Weights of a small GPT-style language model, trained from scratch on English Wikipedia.
Size: MLP 1280 GeGLU, vocabulary 2531.
Architecture: RMSNorm before each block, learned positions, no biases in attention or MLP, tied embeddings.
Training: 727M tokens, 5549 steps.
MLP neurons of a small language model. Each row is named by its layer, matrix (gate and up: input weights) and neuron, and shows model dimensions 96-223. Each number is 500 + 40 x the weight over its row's rms, rounded and kept within 0 to 999. Numbers have three digits each. A neuron's up and down rows have the sign that makes its largest values positive.
Before each neuron's rows, "fires on" lists the tokens most often at its 100 highest values on Wikipedia text that the model never trained on; "fires in" lists the words (lower case) most often at its 100 highest values on Wikipedia text that the model never trained on.

fires on: "and ", "because ", "who "
fires in: "and", "because", "who"
L6.gate1196:436466463519537514445512530487518596455544454486496453543491563485555514532437526477529546485493483563496416434519486478528550525564537517530533468504427448518531512446498511511549538476514510537486492488482533512472498445484470455454432545522457484481464478504534469527541478539419406516506498447578501432524538516458543469513517475466501530490432450486485504545537465460471492459473
L6.up1196:504433467559544543456452487532559478500569570495488494589494463477408468453477466511532503493519465483555506488517460536514542514508484516457483431536529569507507514504486464523434541465498461430479531512521496544475514492443537484459547597541487461510481520474538510499517512523529459481475544528489470385517487470440515523533637460494481463455499434504492540454496466551550582459534

fires on: "and ", "in ", "s ", "at ", "ef", "to "
fires in: "and", "s", "in", "that", "to", "ref"
L6.gate379:495462468471419471484518492492507496484475520533519553642537506403537526513466520458530430481420489563493518483460503511505458551491480515526577470461493465539497516452470447524531513456496474470495503492485470516519530533480405481400504456499548422474527513415458514499494539556510463559460431511521502432501435526501519513576533529471524494442490530402490473495486525469448493478455
L6.up379:448479466542555509587521518533530437496546466482532517479424434457454483495521505499548482530540452515454527509406458523481504533468486509484473495473580515487545484352412432399525505546502463443496509599569426441486485499491485462522503533481508452537545454479463518565521482439541479497494492509505513478542510534413478444499509518479452511499455494507474476551572462513456471487454

fires on: "of ", "that ", "who ", "For ", "from "
fires in: "of", "that", "who", "for", "from"
L9.gate689:523510514503452507524501523486484480479491488460501529414520531492511493479510504555492498519525472487522502475501469442571474486478494479563473480526600545493491478549510479518497539566558456454514479501493502454530492555433517450494466555567486434491499523486543501522464437488518402501518444457498504527501492526507557541515476504549479487483558478499489520420475609500544490511431
L9.up689:534520484448468571478483464513552498495498435516481475473479577434494480537519455432556435484403488507448560547433519528513442519447522488518473490529560600480530483545504506493555437514477552440473518493479588501498485532500517479460474539499557474457520460452425542483482544508534481522471451540537566516477447518412445482487507574458505459510459535446489476555451493435492519414510

fires on: "called ", "Bl", "000", "became ", "establ", "through "
fires in: "called", "became", "000", "through", "along", "establish"
L3.gate337:513420539512486486468477516525491547453522505490481522570492475501552449502494512496454516489599464529500513468478512436423496552472530518486443518529568548424476553480569469463498541503501505470482494525516496522493493458507460439562475521451470472560489439504442445558571477469502508532485477502519541494475493508436486518541528521597480470522518530436478560528337506443554462483457
L3.up337:495491559469508504530507493555442505459476487488454525522535443503492442534486537502514480506443557517491457471498545483470507513505533480511462530470526463467557502506512440578455509491521516474428523543554481561521554555503530451534497572496495483500551434541553411523556571474481515530510523518455470473518464476482519500511458485548526462500437469514518511547459460469479472479515

fires on: "by ", "at ", "from ", "was ", "received ", "won "
fires in: "by", "at", "from", "was", "received", "won"
L8.gate207:476516517433468573522541499473459519460431508509479609525537553530454581474558527500470483601482476504465461517533623433487526583537520540507482497492493563547551498533464565446525485502455463493497565421478517518482487567510557521540535527414508517520514541508457513515563501519497454551546470451533459523481493494548525502541547484598450500493546565458546484568513516436488491552532
L8.up207:567552502520441562468482506489446473478510448505409587507560521494529539549469534484491449528488439505500531516502577448570453518523548546518558525507509514518489511490499646475514460471466534464477488475510464538507488525570459553555545449442528562512520533499421567526519538477512434570507485500496530507568518501505469519563501413547551498500512575496511488572462539480433472521506

fires on: "from ", "ated ", "between ", "to ", "ation ", "ia "
fires in: "from", "nominated", "between", "to", "by"
L6.gate616:539532430492479491503472526522549530486470567521499497460549531496513472406524546517426466553476440587508515551578520518522536550513435508551507437533444458530489466504465569467565474451436491447505493475452512520487502457531494511534590531413508478459483506547512522515553503518510504467586447571550450491503469561483521481501505471555476435493502612558532485518530576533507547461459
L6.up616:541454535488429464511462436426489477513496519495468491539494490506503454549519549477505485598521482507417500453521495396441586525455527511503553459532464464399548512533543485475536507464446522530537489513515438559514438576550517483583441453485528483523519534464457525576528483477553518505560468498455519529496443512483534502500602491527552510471546506541527500520559544471485512532567

fires on: "wh", "who ", "Wh", "ew", "vir"
fires in: "who", "white", "meanwhile", "what", "where", "whose"
L6.gate376:413496495467454499445432442544546557508485464544477524576502496469487514568453499543480500514548514564474551432515520507524542529577475502406514493495459548502543525453486531444539496521416496475507441485465460502511482466564568528459463516550531500531466489496523488500516538570602534479486543492521559488519496563494450479518493436490490542442451529457479509484527538531512530484474
L6.up376:493541426488497515503464528518502473453511528455473493487472487502503440530621513557514571484486501504521524444511390512485558563540500480483537520453498461472454545447521466436426505455497483542496517507535462440504496482483512526528467505536486470500467468499542553465536553574407452439479536491483485452572470497473455458475579471485530475467521545496460505478502564541410401514493

fires on: "ic ", "Ep", "Em", "Histor", "Best ", "op "
fires in: "historic", "best", "english", "register", "top"
L9.gate346:470537465491484461499440491476446535515466471511416523590534506433429548536535491513547442496466495570528559533536499461450564463568476499477475479498525515466467521537469509458526553526517473464521458510507419417506515584525467493421489658449546446574515499540485485472578533505542439496468443500466552430503458511409517496474537524500469463529548531497504497528519475504534534555406
L9.up346:538503519488515487533536501531480507497553417497516530534532553496508539559440498500507438521547494500480500444472528470458588450554483591495532442509521515505552545617564469438446449517502516553515544488481537504427609535458542587491452468515422494528462405516448527509499532521451449539458492519488517485508442512508496522505497547482576483464448542481494486515476462406494631477520

fires on: "both ", "ated ", "ous ", "x ", "all ", "ew "
fires in: "both", "nominated", "few", "six", "numerous", "all"
L8.gate472:423495508447545481460426463505429490555457490494446507473484480473460457508457472521581527545512518508504464516513548514477506509531513420473486461511415448476616495592458513537541518549488492501510537419486460482483504548537523551488524541461502494562508508550546526549532533513486513490491529543446572521471489509507551467476569460527408499531498439508487540535437490444536509504488
L8.up472:487452491483486448445497505450481554571451490510517440493503480486562437558480429500493504522520481490499514551500532537505571432469525525473563528452492509558502486488521526446525477448439537482433462476443564467466467559585561493536449471497586550577499573479501526505556592564493557496514570567478532494539535467461514456514512506466538547473457552532499490494496479531450463434530

fires on: "of ", "res", "Republ", "inc", "em"
fires in: "of", "research", "republican", "california", "representatives"
L9.gate454:455541468472503462491469532510529547536525488470462489510496612511498600489519482484515488487519497482487561503437417490550545614486459519455467507487350461476543552498510471464499488513496539519491466540531512494517469560489458537466451466461527484496492503431540481475545514526547483501498451524504540539493482561539493448494479555529473487540434573537504474506478492499519491561483
L9.up454:494420498470522495504512497499467613450468482486581455475475494485515575580585517491482432542449542540510440488510560501419536534455473559428437498482503558474467561477497487518434536488561468579512519454500457450541525561484524552519543522502573497610476483433561511581552541453532539561472444498453509543535524543498499468477442496529461538447513500473510505487460501491460563508466

fires on: "from ", "For ", "From ", "to ", "out "
fires in: "from", "for", "to", "throughout"
L3.gate495:464490451553497488455518496527395440530473533448470514503531541484396512560442498508495577530530445498521460535441512500526480440467497511514507576557573485505507547537567466551501473499479484492577462456556437493433530530491493446518535498513485467462502603437404494483495502463539479465500482546525470521472489509520518528544453553463454440442508403495490535526506506474467478451468
L3.up495:464502455468452428562495423438493514461507529470497496543560501486505506466526471500449507543429496511462498480429479459565560482530467499563508533509482522564476501570505431509518527491469488544564487513505463478472500475491468543431503497472443524484475543440446530482497438523514490484550482563552511514429536522475475483445464531479536454441468512489476506516511552526442498359455

fires on: "land", "land ", "es ", "South ", "tish ", "ens"
fires in: "england", "queensland", "scotland", "scottish", "south", "wales"
L3.gate498:515468439417485581485479519466500494488548493537477550494443420502519517538448449384475511556528495448515541499425500535523521504504455490545527538499559501545480513520496562526532485457543457448584455558486530484518558553527432509452579517514512552470557471481507449472528549569438485524528493563508481519447531515461525485522538511474514520490568566492492494501531507491508455423443
L3.up498:574502488471449534425425455497460544507466521597509496493541507465497472489526560505538458507473577576490490434474490509479519513528491468473523605485552538525461452471525488503468462412537566475508528505509542396472462470532471550508466435546538503508474515508521494512483514469440497506502538494424539526463439479450503471480520448515470487478494531519492482506473446507479469392523

fires on: "at ", "joined ", "from ", "stit", "ard ", "Univers"
fires in: "at", "joined", "from", "institute", "university", "received"
L8.gate739:465411574494533470506502481492477524509465527473513501534536541433604418534492486504456400545507464451502478559499517466478499615531501539497571513471388468535511529547479490434519440512372528494482555550394481541496456541574540496483509468398539530491528479555457512533540487549613506527509469460512478487492506518537449519518513449499425441445485568453512506512545471529529527520571
L8.up739:455513556480496557483570476467420501534469427455454561526515508536527569503448525480505495537458526590521505406507459446457499503501529513551528481514486456540524597513459476564500487495508450501491487456559547559520515557475495560532568479526510602475511521487499532464473521495471481534524512437473517552493481386520489545459521472501447466479551457482486492556440475436466407516426

fires on: "L", "State ", "film ", "time ", "aw", "American "
fires in: "state", "film", "time", "american", "year", "lions"
L3.gate1194:491513525442451497444463536531584546501540495510463481528447530543431498520450533495505541474475477457525458506465531499499521506533496530540497507496553525475504451523522546495456484572484500487510521514532503478486431434526512476480529485446552526532490513564494546562448469445538552544417570504478497471532401479512521513471535554530506566485549421542454523467517510515519548495420
L3.up1194:508453489486479487543484509484589411515478494519497512490439572554509498455552482479518472516480477420564470486531495413495540570557501439473493489538474520514583471503494554491482438501521476533545523554494479444482544491520428467524500423497578552546422480501573488538489476524512405383539467458538502528480551448596467510586462515495465490485507468530501494483519611556526507507461

fires on: "but ", "them ", "which ", "who ", "It ", "and "
fires in: "but", "them", "debut", "which", "who", "it"
L3.gate1260:516509436518574500541482504513503474449462521548535472475475574485448450525486569490565490558557499532537486584486505535432572545521483531459556416491544541452494505500474399512488564522461517492445489545530487559459497519498485449530467565517469484546571463455487499516599471539469468451521520537507492539513533447457491472469537417458498402451466495493457540506454408545540479482566
L3.up1260:503468454497551517558506535512467414503514496514517438490392566429435480523522481494528503553551537495504461525490525519462491459580470522537527521435549570475449539480517499488493510511439482557384572504517457625488451543473474483497531527563468581523516503463537485522563459513474480476445491516510504467435482499456536547474525517471515489521508445489469520430471480597503501478531

fires on: "for ", "to ", "among ", "led ", "record "
fires in: "for", "to", "among", "record", "by", "time"
L10.gate36:506449440546474469442505503502520580426481510558488517481533510548489476504454538554469511524518494538479463473486505457529530534503481565475547550476451498553495533530487490496558578506484436480562484491487521459536442479520471497538545542525553496472472509474524599507531490458507496561539549479463461496513486464566465515546589518507472549482487504541510474511481481471491401538422
L10.up36:527451535519532535503425498523458567496519473547537531515587527522570444476525490535468543515522529465495515577488523540491483569428548538471523535458462476516508514446525464526508511564486521528494453527470519554491435493469521557565538490471525496467459513497551585490438541511519514525481415537461497458506461519569450486552546547480519556538420433508551531516466489460459520516484

fires on: "based ", "A", "appro", "placed ", "called ", "establ"
fires in: "based", "century", "called", "since", "replaced", "establish"
L6.gate870:465447573512463493508570493491520534554498458518539530506545441524453523521467518519429613459429519463489565471412494449495539499588505551549440456520489498483536484509534498482494536496459455486468513479484493441486461440522522525555484528556478517524535570479496518477582510488553512479557566502587453535473539515526500556484498578535536435542497470522528522488453479504546454432520
L6.up870:502467547495486481453496559500521561451518505421511565512490442494519532494482469433507502500442541496483560507450513424504446569588549442553495491496548542539455476551550533548484537466492426463445517567519444496574519516515478517438494524488507559449506494444541546521473498503566501518487484498479503479475429473504446516512544484511576451470449486471442503450452560528529501534472

fires on: "ew ", "for ", "ated ", "Award ", "among ", "ast "
fires in: "for", "few", "nominated", "award", "among"
L8.gate463:498505507490503471517436526467485495554485503503552467513527552565472475463493437500566556491484470482477483584501528442606513515419526544527488483475476478485552519554490516508514465568473534557488515480470500480443489460536537549571474536449526479496497474573508443522509552514485568545538490579438579506538515464500451479502518479476471505544483595565551504439461533471456465467469
L8.up463:501448441517474512484414543565424566537482495510409512472517517541478443470463433506526543480505473514420504536473524377512491512444491507480539551522545454445530462546435511529526507493451506517580534440436509512447474509474589516509496521484464524507543502510478503437496546502496571531588483494487544537465543550495582454447464536478564504562467543537520531552591551496430453496452

fires on: "It ", "ism ", "them ", "self ", "ility ", "ure "
fires in: "it", "them"
L8.gate231:440540490497536480516597462512525498415473493548496493496587530522492478481503593501485503485562521546446464495499463464471554553567480470519566475442417496508539453513496476474512557449556442551490516393421439522434448519470454472519445459532510495462486502457494564450533522486449430536554505524460474511480521540477499415481496470483510533524451534414567503578479537518482453557490
L8.up231:514490507484552532501424543507484514583518502504533485558501426496557477518538488521468552471521520439458490547520515521481415489464494527480443589497524453502535538456475482564462486523478543496515514545506559483472518416466530523494504579529479539479459466519493482480430587605470420494508492499482510548485502454436541560380571483516581543467487476513494484472487435460522593441542